config.yaml
num_key_value_heads: 2
head_dim: 128
hidden_act: "gelu"
qk_norm: false
attn_scale: 0.0884
bias: "none"
tie_word_embeddings: false
init_std_qkv: 0.0193
init_std_up: 0.0193
init_std_down: 0.00454
optimizer: "muon_variant"
learning_rate: 0.00381
decay_shape: "linear"
train_tokens: 353500000
dataset: "wikipedia_en"
MLP neurons of a small language model. Each row is named by its layer, matrix (up: input weights; down: output weights) and neuron, and shows model dimensions 144-239. Each number is 500 + 40 x the weight over its row's rms, rounded and kept within 0 to 999. Numbers have three digits each.
Before each neuron's rows, "fires after" lists the tokens most often just before its 100 highest values on Wikipedia text that the model never trained on; "fires before" lists the tokens most often just after its 100 highest values on Wikipedia text that the model never trained on.

fires after: " |", " ", "0", "1", "2", "."
fires before: " ", "\n", "|", " |", "."
L2.up153:502431482437498513414424488458518553504478539443483476508499505519502527494540529544544523535504429491449511409493521597471508463492471514591488501455434501570442464467465485505501473515499503489495521475472500547540490522421544546460548533471471513536536439512534510431485522446484555529
L2.down153:569489496540429501427465503512489480512503544527394566402451458544526508462456471494504544536417496519499579525473495482512513512520510547515571456495504482586585500484491617536508569461455477479482467499546499507483512446425468459494527499464546462486557592472526493504466497521472567544

fires after: " l", " L", "H", " H", "e", " h"
fires before: "ory", " of", "ed", "en", "==", "or"
L2.up1185:468604473492510521573450504440415523466545489579469518453435492533465580524493456499502507518495463502471470502495538560517476547510511538419505409520416599452520471507531417513485493467494499500521499459460455475582525440500487544451461514499503465544487516540481521498473576513444551468
L2.down1185:536519489501511471535472530473629448521539542475541512508519437499556494488499471456560537487542474502441465464501575524467486482520540547453449535487540503481520481574561526515464505530512495432558477484486511559514522482451576435514523447449446465481514435458493469504460444485482501503

fires after: " ", " A", "1", "0"
fires before: "\n", " ", " A", " S"
L2.up1121:538499528429504454475487510467512478498529504484510491624497505493551546466488507506481502548542486494505440533506515529428551491496506579484504496419453530510510515482389475470453562502484546477487493454505443521552487532471452498459580472471444520549488511483575537488482509483454492507
L2.down1121:514480524492562498446490495509504535449485557467433538408521551538477506429545519553554472467515480493410526463487445524518488502575503587487490423426490480544471470530464592518419515457487578457462488467486512482397531505504514437533488525519468497484521572475578502459554581576507515528

fires after: " ", "0", "1", "2", " |"
fires before: " ", "\n"
L2.up517:522525452493455573492452531528467505474469484509486532523504457503512473540527492599471481538480484436465424402428541457475499518506481537516532509500439583502431520521469428538482525533451472476509558584507475499440518511419562474529597502489423538449448466478442537451533463507518484582
L2.down517:520522515549458471476506492464581483495493557512543498374474483549466476464504429546603546480520531567423565539511475476547498540495516555538525499545476478542496481482509552471411575489479502496404427487457481568454462518475431474499541492527489532424528501524476569417502460527511482457

fires after: " h", " n", "H", " H", " ass", " ex"
fires before: "ory", "s", "or", "ant"
L2.up935:413566458519437384568523502441549504493541516463477514514504472468460481480496528446507540531465484491532512437549541489471548411485454455491466367505493597516484501442590561580539488477525563485463484499498523537455469487485447638549551533563500470483518505509457476524475511448522496476
L2.down935:488505471467516456501488475509554518545623540521516526585546506479516465503516491524520516515517533531519515502491482553469442472533448423482463489499487567474516516582562530487525534488439501484496500544498526502434451450468503519524449449414469549511463473502480519539579468564446550492

fires after: " ", "\n", "-", ".", "|", "2"
fires before: "00", "2", "1", "01", "02"
L2.up146:525564512506499580521468548502477536454590495499505554545458520555490469566518460482562542510474392456483435405436552490505492429468482491476480483462547605499479464503480507513461502474516528502566514526523482495479566512480550532536452534441455478442477456579430449483485579508555497521
L2.down146:526468559500558470475427581518490494477579496512478548447507497483424498524451500539503474510494528556453419572497425498484492478505465471535523480566587532464563470504542458507515476496551498508546488560581514406442481480479521457443434566472552546480499517560488534475541519524501542456

fires after: " ", " |", "0", "1", " —"
fires before: " ", "\n", " |", "1", "5"
L2.up263:511478490450505480449464457493519495533512481464535409514551475521532526492474510533499530564534496523501514471493539514501576561482497517519519543455473479525504508539517428536515528484504495476494472423436482541430457531423517513492572527560402470530485534460563579519477476448533541527
L2.down263:557529485494510456434460492525525519521515497506476523469489506551417505422499460497527467452486526566498521482453511507513474443506471612488553419400515433550587477523537572516469543481497546428502475498444449575451537529418518497499477511438535490527526511521555554483541485563430502495

fires after: " |", ";", "5", "0", "1"
fires before: " ", "0", "1", "\n", ".", "2"
L2.up1463:484509557466539543422438484478465535561516527517505540460506446561466515542471440501549531525490470428415477413526558524517506467499446543501546510489509484489509565483478484503428540524459398517502549534504507482474488561399551525465565560538454512480462481499497513518507512453469507502
L2.down1463:521482535504473477467389460531504477486496523568509452428430459512521467424446443496501480540431488393507525487556519482486477502581475547483533489545580443525557552577476507471457529544527547510473488501511555457483525519475504475521502515458504485537500523544501558421492544453424507545

fires after: ";", " ", ",", ".", " January"
fires before: "1", "2", "0", "4", " ", ";"
L2.up1351:564477466502475540600522523533480528513508474503486532457492492497546516512562492497465516528424472467530470559472496474503517487574496456498463548519490551521453465499438529536525472451476394472504611523524425488444571541535514532531438516548531490569447503544505488523497564473460551539
L2.down1351:548488558469471533495511626467438482522506452492522496514480512446483535507511522538496507493439572529486486496532481466557440547514490556499460550572506521437522481502562590488535528465501467494591510489521516572452476535491476523526592540468404512485427542501485508555525498491533575564

fires after: " ", " |", "\n", "\n\n"
fires before: "|", " |", "01", "00", "02", "3"
L2.up368:483538500523504505491539536541491589455543515544462483496482429476508582501506540541568511483480594553464496415506493471487537512483416471485565503453482546554500528410503498468435459511618465589546550530490490508531509512539579562472491493558398540410459493526533493502488487542539482480
L2.down368:523456508568489509527477456523564563496435495525483480453518523552462514454511525574482557521580608472486536464528480468566527560537404424556565535566560491524527485443533485504461440562517504483512557470437513489472563500516493521474500547522380530419475460515512467485515511548586507477